config.toml
d_model = 160
vocab_size = 2048
positions = "rope"
qk_norm = false
attn_scale = 0.177
init = "trunc"
init_std_o = 0.0142
init_std_up = 0.0693
decay_shape = "linear"
seq_len = 512
steps = 10370
MLP neurons of a small language model. Each row is named by its layer, matrix (gate and up: input weights) and neuron, and shows model dimensions 0-95. Each number is 128 + 24 x the weight over its row's rms, rounded and kept within 0 to 255. Numbers have three digits each. A neuron's up and down rows have the sign that makes its largest values positive.
A block is one neuron, or neurons of one layer that tend to fire together. After each block is what it responds to, as a language model described it from the Wikipedia text at the highest values.

L2.gate81:141166094151109149186109132165141116131131137122168132121087133116129144140113089167102073126111163119133136149124129120157114148188138072152147115124109153157123101127155154076092134098133150130147064111119126118133159131130106111117147111091084155103074138164144145138120143140098096172
L2.up81:113121103098141125113127114104116124130161116145114153089158114103114161101125133152056147129077092121138137083160121120144094125143130098133117112145131128159138116116159087137138144099118126130147095133101134131126106077118111128119116136158144153093150180132140121079143143125069127168
L2.gate265:170141119158144107150152094103100128104147103139129110122149130105189155139127107140105113108140142116125181171084100129126120131189122118118125132155137142150109098138120155126147136089166192124146117079133111081131093127104131118133147156112093166126117142139152131117129114097114087153
L2.up265:146110098138118138138087140128095179116097108147153175163143135145121128117146144130119117108170128102152106151133117169145106112157144146136147132117060159141140135145132082142094122118116177092118157167093129132094134119141167179104125099108103093140115100114137135135117102131116129118
Responds to: Middle pieces of words split into subword tokens, strongest on "der" in modern/modernism after "mo", also ive, ga, ious, er.

L4.gate49:163120117162132146155095136138141105139141116086136116097140152138164154147147097087099098094151117093128110137095101091150101114143126124175140133162136116125110144123104081114079143150115086105124179127100091152215143084150130126132150084115146150150096117170149122117114123144115123129
L4.up49:139111139180129132153145084098085080122124200117162121110110112134140144091105125136108153143119143138131096178097127147114096159132183114149151133138138130110099138114085153156134118145139136144150116182148083101109123181133134144116138115145129114120136143092151160141121121137142127082
L4.gate371:092117122153136069132097126114134111071138132162099107158124156142152125159144092098082140127159105106125105112128124143160153148142118156143149088109101114148075151138104126115104135126124123151123106124122083113123133154166159176132157087115149127117141090144179155137120130147111105133
L4.up371:127135128088111080167097147118140103096122094146140154171140134168137163187138147133139099144149125151140132099164150125149123143142117174124162137124169113169140153095120160175131106116141146139097115171084090138082081106139145088109118106176099160152154150119115112115145138136123113178
L4.gate423:113134137145124101158125140123108087102112098133120084145119112127102136164127136110108142122160150135143108155136092144105166149103124164178124133094124120096103183154122170141110136116155101117161125104092051094091115142122087147088125103143094159144124113135184122165113122130135105155
L4.up423:148118132127193113106100140110111156187102092107095145133093108101125138168122112111135127124118093124121134168115136146084113138148152131159135093116143156107088103111157130119081112156166162133109119121108132107148094112120152085123123121120099143121184153137166129096115121181092172139
L4.gate497:147093117177093119101143112145101143126093119115148153174157119113142118144128142108118123124117113110135121146128099142092163120133104116083089151153174089147085143134136089138081102128136213129135120133112094127126164116097102129114105096175108091128108131101135153113121149170122128149
L4.up497:130126118077166124133104141104099126128093157134101128144146106145137133088141148116148138137132091163097118122125143150124084131130147173158155107139133125124138166153124100103123154137197120118101083111093141094172117105126140126100146103114115143176160152124124152120163104150109149093
L4.gate542:110115116148081129148092155125157141119130105145105119126136118150102106141140129187115098170154162128135133093107098104137110143154141162116104130172146119125125103152105130072129132165159147120138104128085128118131092122069161113150111116142111105159150115052134147111109141136079061144
L4.up542:152160126109143119149098131126145129121104123090088093128157126153149131162131132171074121139112119127130133144119139131099106131136091129149153105104155105140110152123137120162098125085141153122126152163096165123122127088129143121147126140174151081139128151135167153099099107123128144109
L4.gate571:092158149172152136135127121114134089123115121155084148109166120154099155113147077138144148121128123172133103106143156151134113161117125133144183135125127142137123144135137126121114141112146130103102122085123077137126156117156124125103158127082167145129103106138144137101195131144126172114
L4.up571:118161114133127100108153157118156134146102111138101119120127102151117119161112101142123123124091108103095112125126123107089195099145132090203144164103085117145150094140127117150081088099123177111160134102096155112141131131140114137147142110111102099143106169173116118142106129129122133130
L4.gate590:109140096143150090139117118076150141107124146153111173125138112165149159117116099151124155100122114128159130142115143126110095113143109151124157114107141083120086170168085142152080113143146122093155119109111113102140122121099098178105110099147133130103152108102148140103130123143068117119
L4.up590:135109142110103085127117114104143099145078134125183119100108165162146162109129112134131136101158153165139113111146123148097111144089095151115149142146126111135134127129127122135145131145139170145119139172100123093117164137119116073127156115139129156137135147092108105099163094085117091104
L4.gate619:121158139139169128165129117143101141115094142122154140130158157136136170178104086122143164126091137151150129152146137067097132142113090090132116094111154132135140137122108126134111157082098176103146099120101120156108133106128149157111132149147193125156111116157154157091101146147142167092
L4.up619:097173129113125125117133169102126139100122136144132155127111144111126145112102117139194151106085134138160136144138143121140129188130114115100132135123123101166151114135119170090132122133116148112087158152068158108128160168131084156113162124169122105124139139164105139145136107118131147121
Responds to: Mid-word subword pieces, mostly "op" (synopsis, soprano, geophysical, Copland, cooperative), plus pieces like "ba" in Azerbaijan and "oc" in focus.

L4.gate79:123140133126129103149120101158135154163118157176148188137146119113177155116166107118150103094113125134100127103145107137115100116139081128087136089142111130139092137133102139139125128166131185135103077070152153095101138114115101137130102086107107124130119140096157127151095160098144123133
L4.up79:126188144148126086144115088136130147106144157103083132117071077147117141121128107097129137125104130088138198096134102096152154080140143137165146136152117128168112123130092136167128114128107120116124110150142095162082137153102057118119108118131161151143148127121132144126080143140101128171
L4.gate175:157180096148127086135181131139151162114136121131101132101116088072093173116147070139095127126149109131126138096147128167116129121130131136116112119132104186127112113107112140156098112125116159115155169159137126141101131152059125119088083129125143101118150108162177167152121149139114144157
L4.up175:112127092126148091167098093118130143133134086089126151126161166168141161096093104103100106115143127141141114074098093132156121127149127118146164132130147152127126098138140141124089128107114153091111152125110139167138086149112123089164165153191136162138138180110145103131141138133154124072
L4.gate190:142154126096133095156117134136111133100141140118152146067150157146112178087153131098112100145151117123130112102135126152142155086163143099172131154147169128110130116124084126145131139146157091146149148148152137121122143108119104154088109124149121129178086131096155114180170096134186131131
L4.up190:157121100114166086105144122139124125144114130147161123156173114127162124109121155127130157109058104109108083156152093142123082146183118114103098134101122116096156148112135126115140124127159174153119113143153134145118143154130126120130127168141143100133136127140084117170117137102139172100
L4.gate225:113133103117138135150132123153114141138126140126181169121120164145164109115157104133131128107084102096118161094102103125138076158106116105154161139105120153137126120122125096109112113075176105124115107141154130122137134133123121115082120123158123145176065141160142126150107143065132102154
L4.up225:147144128124133108103140130125115168154160118109162084141112108123152148104134150177094162128116176168145164132138120133107123120090150069102168125085136146100117094132102110137084164110124136149135117125168098117112131100171145127099137164132092116115122073191143130167123137123107148125
L4.gate228:145093131101175124203092126139147115125128128118115147151157109117125151141140115129107131141095127125095129135107121113098113106094151104104056109134132123168109104136112107121176105137138128079145128139116165158111083137111150136085064119101152148115165110140107131133124130126115133169
L4.up228:109180127112151130159139120111101122134162146112165168129128138109097095142144125154137145112128095120150158132110096186119145145136096126092139107161114147141167129171124130127117172103130171119117143102137169143102146114140106058128128141126116129114119161098155141168104092108106149129
L4.gate297:117139080144151147118150121184142151162122133141160096122120154106156122140107130107154137099080113095152154103117128113159048110162121126162095145135118153128136122119127143136107135097132121089135091128171155145115153151117169137118140115145143114120101132137142149187133129112131147155
L4.up297:134169124145142145118119162106132113166117174091134140138146114133128139112193116183102120143123120157114136188145108111102112129139114116154105163105133134141122138128085132102097169116173167081122094145121145143125119179152119123127105129176116089135140122134136123132120110131115153155
L4.gate433:127141096161099155123101138132142109138102140162134086098171114115091145186143133105115157125130153094163142144120102114078106105174135108051146138116141120114110124155134101141069141120130144114090092135124134119122095149132137148162125137128119127143140116121126122104124097145086112142
L4.up433:088079059133123094132124122110083146158141140150104136102154152109127143149112139112140151110100077123122090130117134134107161110117153094129106162085114141083096142113123093158104107120152141131175109158126123147139134098131124126121120125171144151134114106113112108127145139111152144115
L4.gate531:114167127101069093112147140124150146144144140171113116128101135123128127082110101120184099081151125122094151155148173158154083105129128124128133124121153125137099081166142148109113179088154133085177097127168120126124111150112136156144104142125177169159112118135136093152119125113105143140
L4.up531:130145118134108168136113131168155167119073106128161142141147131128188130111156130175152080143126110112098132162164135166124103122131120102111180124159059099135140101098141109132092146108122196135090122124113098121176142108129130138108118141146123113135123097112122150154129116099085174184
Responds to: Word pieces that finish a word split by the tokenizer, such as -ive in act|ive and perce|ive, -ure in Fig|ure, -der in mo|der|n.

L7.gate351:069149116101144138133127126106130110124128136200095150126113107122131070120115129179122150109120133126127135180128169138129078169127164139113096162149111120111132120117127115188088110113127107123121116137202126130190144079103135140141120111160130139110095104179162131174146131109137121161
L7.up351:105165062135153120132140156120158135133120137094134172135074117122111112118138120120169147141111149160071166136172137142136109145157144142070113121111133108083091143118088117154156091122114181147129104175121105123166161113092121081180113136164117088136152112143115127165141133144167136156
L7.gate363:064127121118151157143120116148136138161132125166152082084091179141145117099157162081108140143142159092099114148106162125153124125133104096139145113131095157150093095134105145156109119140170110102103161110114138169151144118084150141108080125151132123115113148113103131087150133157178066142
L7.up363:117102129120156143107094117126155102158173081111149115134116137132154119121143135143138173124104107116118169112114152135135099151150116077099143116100136098070151109127092149160163103133145104097110148159137127155129154124088111101108102117149149141069114153120116124146135149131165101181
L7.gate365:073134146102144116116116180089146118119171114121166139126129143111170154073120125125128173111133148117104149088105119165130118131149110137086121126106128112159109095145100108122134156125131159085133126038145070087094129122112118158157147116124117140118118112149156125135139155089124133166
L7.up365:089137155100146129163085154106117099123125085148139145079101147124121144114130118143127165137116181079137136125132108173167115133105147145119115122104155142121129149138146126150145153124164135085194137103110105124127110104104096139130178096141150128106128146170100130124164178122147165114
L7.gate621:085102085171128136128115174111112114143135109143109146127175157133185124107147151131156136118154164127139104121116151131152100151132138108131162143145143128104107115114107100111163080087158150110159172137181152166133137170091166121155146127152078112100099133116114123138140118163140104110
L7.up621:080115122161134136121165128149143092120094143161124142087092131149132162117133143084193129130108179119096156139157129125133135175128141106151140079083107126163109143095139179114113125097107109125152105133181145079155149147126147130130117157123146083087101138122138153110109112135133137110
Responds to: Fires on a word-initial "s" piece split off after a space (similar, simply, slightly, snow), and on "was"/"is" right after a subject.

L2.gate257:110180122146100104148108110130130138106129107095139121137120134103130133121151096140147128105150102146111158105123093135108143206134122165131101130139139145138116123135135118126119134160127110103102131082112085104209096117100148099139128138173147166127135144106171112123119113087115095136
L2.up257:115151129141158142128145104102179098140126116149141146136139151106150154143092119154113134124136159132162155109151155126142117137109121135068123086111118135160149147173107100075079150134130102143106138136159144144132124127161120130101157166127164129099166120173145142095155112097149158106
L2.gate380:085128108101119138116122135096172100147144174119162124107104130085149105107145100175145161123118145133124101086103143152147108153105131099123100117128145126145108093108170111088108157135161098077162112133161130155193129105134133113138082106133119093145097106165162115183136157113156130157
L2.up380:130119138164092126129140157165076111158131178093167190157136142115168092133122122138140110138066118123109123123153126156156116135157150103145149136151136139164139117126103136106137139125160112083095116094162116130153111100112132129130096126091133130160120132139125107161137110179139124126
Responds to: Forms of "be" (is, was, are) right after a sentence's subject noun or pronoun in Wikipedia prose, e.g. "the neighborhood is", "which was", "you are".

L4.gate65:086149091162137144136133087120123106120138113131098131112126173125163101106117144130101166088194109146124122134141110117151123136107178112092086152135145133119092122140143125112089103114177123140147125132098115159158076118123114162105133099069154155137102099098143106103145093165102161137
L4.up65:111132117128162149117082118129138144160161114167101152089181162101150103137107165106121116100123131088141127155125115126183121107108125135103111130130126108128105143115148067097151166126136125137141139106170169167105151121153119143135126149101129114117124103122148129110155146114095152109
L4.gate264:099110137149128095107153105137146123166158108169140104114104155100124121114107134081129133124141124152109099107143047094178122131179148158119096122139148106179129136134134105101126106107112076131180136051108086149136147144061127139136109111108140153116119144147152146139125138108137107112
L4.up264:126081155139123107139114111132117143135129095161169110148144125137148137127123177093113120153122114116137094113071128109129130113125125119103110115106088122157116141116074110104129151164150122132127126141194111116120106150122147161133106118136177111151164148141148109165140140064137181097
L4.gate410:084124102127144088121103179114101170125166151126119140085122124106134116117084132122143140137104091147108144115132152130102103129141115136120148144098153117119101159119084110134100115159177121112160165095138116109118144130076126164128105097118116118123116143145136115148132110153105119130
L4.up410:117145134122081105113126151147123120153127149124167106096117194117090116166116148125103147170109149088140135163141111122145128147098192151097112160123153137110106108125148135173196153125140110136108129148130115169124149123158143125110146089097123123118120164125134100106157145149166109153
L4.gate520:104145105101143096115129182159169169165127131149109099156104138116092115128124116117125115132156117156123177139143103129137122163126142146123112134113136119159107128129087153120161154112131086128160101120088110160112099141160132122092117132133133128104137093087131144120138193159124151108
L4.up520:069125122111153079121099122151154125133117163195132142123116168140183095112129125093095097159131089105146099132148148087159131140137122142077128142142152112126137104138155067102107144154176172100112137108168154122123121112152115137133135108115097143139120122133130113114150135116138164143
L4.gate543:130109116122125118132131121132118161122089188136127065152127142153134139123154129134065109154172148149118146138115141111126093113123145138168126107104157128168074165122136136094165137111146124129127133106136089101172125130104156128085124149148129136149139123077141095106115151127125087094
L4.up543:142134160089141103126131127098137107123139145154133109143165156111146101125119096153111121143139127139148151108162134092140120197109143138126090164148101138135084115119111171107180153176118142160161123140143131151140133074111114119136137125121135129094111118127146130147128172128149123105
L4.gate548:107108143134131099132102141136101140147142161147116071133139161126109097113120107106121115107105109156155143152129124137125098129160129150125138091071171132081153144142115063160110098110143110120115125117157139152109117089114149133144121126097108169081136144150158138135159115110088091110
L4.up548:132142140125097108161052155131140085129131142107148117081119172125141104117096143128095105096103133108126109141110120128157126147136145092127138120102141164107163169096145118161146159130123113124142140139115144135127145106127110132134133140153111182116092113084143116126178103095085104085
L4.gate567:130136111113164131104110090139128132152142095138113145121138156086112132154101150099133115097113127151130178093106127125105146146118107107124121132131119140145126142134153120136132105094106126090198103111112103143116143135121125134116143154131114137151149142140160105161120125104130142178
L4.up567:070134104148121154140154109199139133128153143169151119113083109136161096131160107132122114141101141174138108109122132131127126120110153118119119110119133126158162147121071116113113123142118109130144146111141119129133131174088099136136120100106163085167108103086108115174140141110110133124
L4.gate618:092108117136164107146131132181166124107102149153158160137123102081129146162121141174161129124079104150129117134181134125126154173133110101128130115116112112165149135113114118123112102102107155145109101116116138152114074113083155100122110124106112121116127106090083163091106157101139124100
L4.up618:126143134127113140129169170126112155184130127096132079177109127110129123120192096095157166161141105126103171127127082111107111157119140126102126098130112149127123126124107115105138119173158103105074168124174126144125174130105140121111139092094129168150103135117134122134119121111145144126
Responds to: Mid-word fragments, above all the second n in An-n (Annual, Annenberg), plus passive or copular be-forms such as was, can be, being.

L7.gate6:134155126168099098122130139088164133100131119118102109166122126120132157113149151138131152113139145156132152118154093110107073125098127066138148158157126098117145142126141124132172103110122165128110109150129127151138112138118099133111127064139063101123099086166135127128155178120153108151
L7.up6:129109093133137118122135134124152124116110073166125107139095153093095135096160149167124163120105127137131137146186139106079142158118129085110106153124075137149125090152136089087097122137125167103095111131097131099146155180121138149082131079103157107137113108112128097152161112143139159151
L7.gate194:115164127135094134153163082123162137129102133123146154127162112069183178129143122081155098136105086147139113124103108099106110098137131101106116106128176144113121138113124152092123127171140141095113091127120140168146137119149089134128117097157085114141131135107152162116130101128124126130
L7.up194:113130175096084137108100080114147098142117102107129150112116111120129129139145120118094089123126147129132044126117108088114125125107120129113108129126120162124162108140148153120132102163133128132105100099110160124097187134141165099151140112134155103108151117106145121146117113124095124082
L7.gate505:127119151128107136143140117126133145115118118108146090105115143100098135118095092166093157121114143131119115125159096103079121122127122087193104119144112114118125134129185127091086160104099187147136083107143144153112166144123148126111146138155125102142101071147178144141147118135151134141
L7.up505:136100101148137160116171128113139109111123134096129141132147139144089164113182113119144158095120116165121124165165144134083106166167102087149121104176146144155131158147113166150155109129073135146140142148140142128136125136153118116165150120173143120126148117123165149179134098084137162156
L7.gate558:140152153130145139125105161096161115153144122171134134107130105131109136130164142147141124108132159121107158098156085167105113151177088116123139136136132119133153126102162131108136138136137152165103103139109148115100067135111135144125133121102119182129149096158125134138153117120114070208
L7.up558:186103118106152121141128136130126097155130085155111121135137139127118137148118159170113146126128165106151132154161106136124148131168093125161126138127138114151131071165165089119123089162125140160102103158121142145103125136122132153138172101106101137114133102121164141111147112112112105132
Responds to: Possessive words like her, his, their, and the "se" of whose, placed before a relative's or possession's noun: her mother, whose husband, his retirement.

L2.gate383:124123105137144092137144120128120150137079176169153120110114111150142120113149085099129126110099097119119145124133161105144063136153143100062140106120083088117111087164099147142143160110130131113136090092165097126153078143164141132095093113063114111127146123132166150108117116134155144129
L2.up383:140113119148121118124082105107069127121101107116098122136141134184134159119118107111141158144147126112112092130148080157165068153148154141141104191134131100154115172143106123130159122109119141085130168161121119090111135114121171123116152116159183156142160135094088138143113121094143131168
L2.gate458:135135086127148098154166128144167140098082108124153163098150110132151130136139123092139118120139141141136098156099151140114112113120101128142134075114157121160116136137112126159083114139114147112132150149115122074129107127116045102080122101112106135142122121164147164124102137147124114174
L2.up458:119109167074142107143139098121123101114113115109151096124127117184146149113129097108062132118132136096105153107146109084119131143158127141112167160127123109138161111104105104138129087136098104185129095132116137075127133083095116150138109105153109130091153161113111095116155074133136140122
Responds to: Word pieces containing p, mostly a word-initial capital P or a mid-word op (Philadelphia, Cooper, cooperative, adopted), plus post and occasionally follow.

L7.gate116:126099135116088120116117132155143116167106156139119125175128199156113141151120153139129123113146119119146152109113122096120118117115138125171161140102103108118120120131122053096117120116138135116090104128144109137136061153121151145098114089137089120115092159115091102123105116158124121149
L7.up116:121120093132120135111151136112182121143090200113099123144137141118129129144113150119129161117134123101184117124129168122093144140120171134114125138103095117128122111149127106115148169114161130113097107157123128142135078125145153138145155095140134116163127124140073123117126091118134145157
L7.gate381:138133163151124083117149107148132145115172098115127147116117174140115124149124130143147157129129126143124170105151159125143164158124143146112106127131136130145142140143108154149103148111133145071140118129122120102111147195114155097087105090112073113155112125116111121150154116127133093113
L7.up381:103124130138113120111153147163093128115140112117113149118112149126132146145124108135128133125103138091121111135148146134138119116090141127133141099119093142111168165142160095153098146098130130096171134166118126150098155155195104119078115095138127102179089145124141163137151121155144131115
L7.gate407:121144090178128111152142101098100119097135161144178144139081126126134150105128124098182172130156151160158197165142181180142148096133161114142131114137139119119158155152114156088131111083158119103142143174118153123124130153156133140129091128130132104104136125133114122133129138137119111135
L7.up407:075113138151101128125160108154150159133139139161135090144118135121121161139127142096131141107143137139144137134119125123149098142100164078182165101105123118134126149128114092135124097130149150104192127104190121121151127159107143130098104130128087121173133114137166104146095127132111081147
L7.gate420:116121111179161094115120114121128161151139138178158117122110130142110190107122122143102131090099169141125128103107141140118121127112141097179156093077101116103160156088127092107085111097097141116130106124162103094126167198121137127112116182143127111161092124116158112137135122143104134145
L7.up420:128167124139161145124113134115153132110089131145139120160130143116134148133147153156151105093134210141118125101166120094140154146101121164132157130128108118147089178152112150153125116118101127122150106132088115166169152157137145146102109134112130161156125111086154094095174094116137130078
Responds to: The second newline of a blank line that closes an infobox, list or paragraph, just before a new heading or paragraph (== Personal life, = Lin Tianmiao, The book teaches).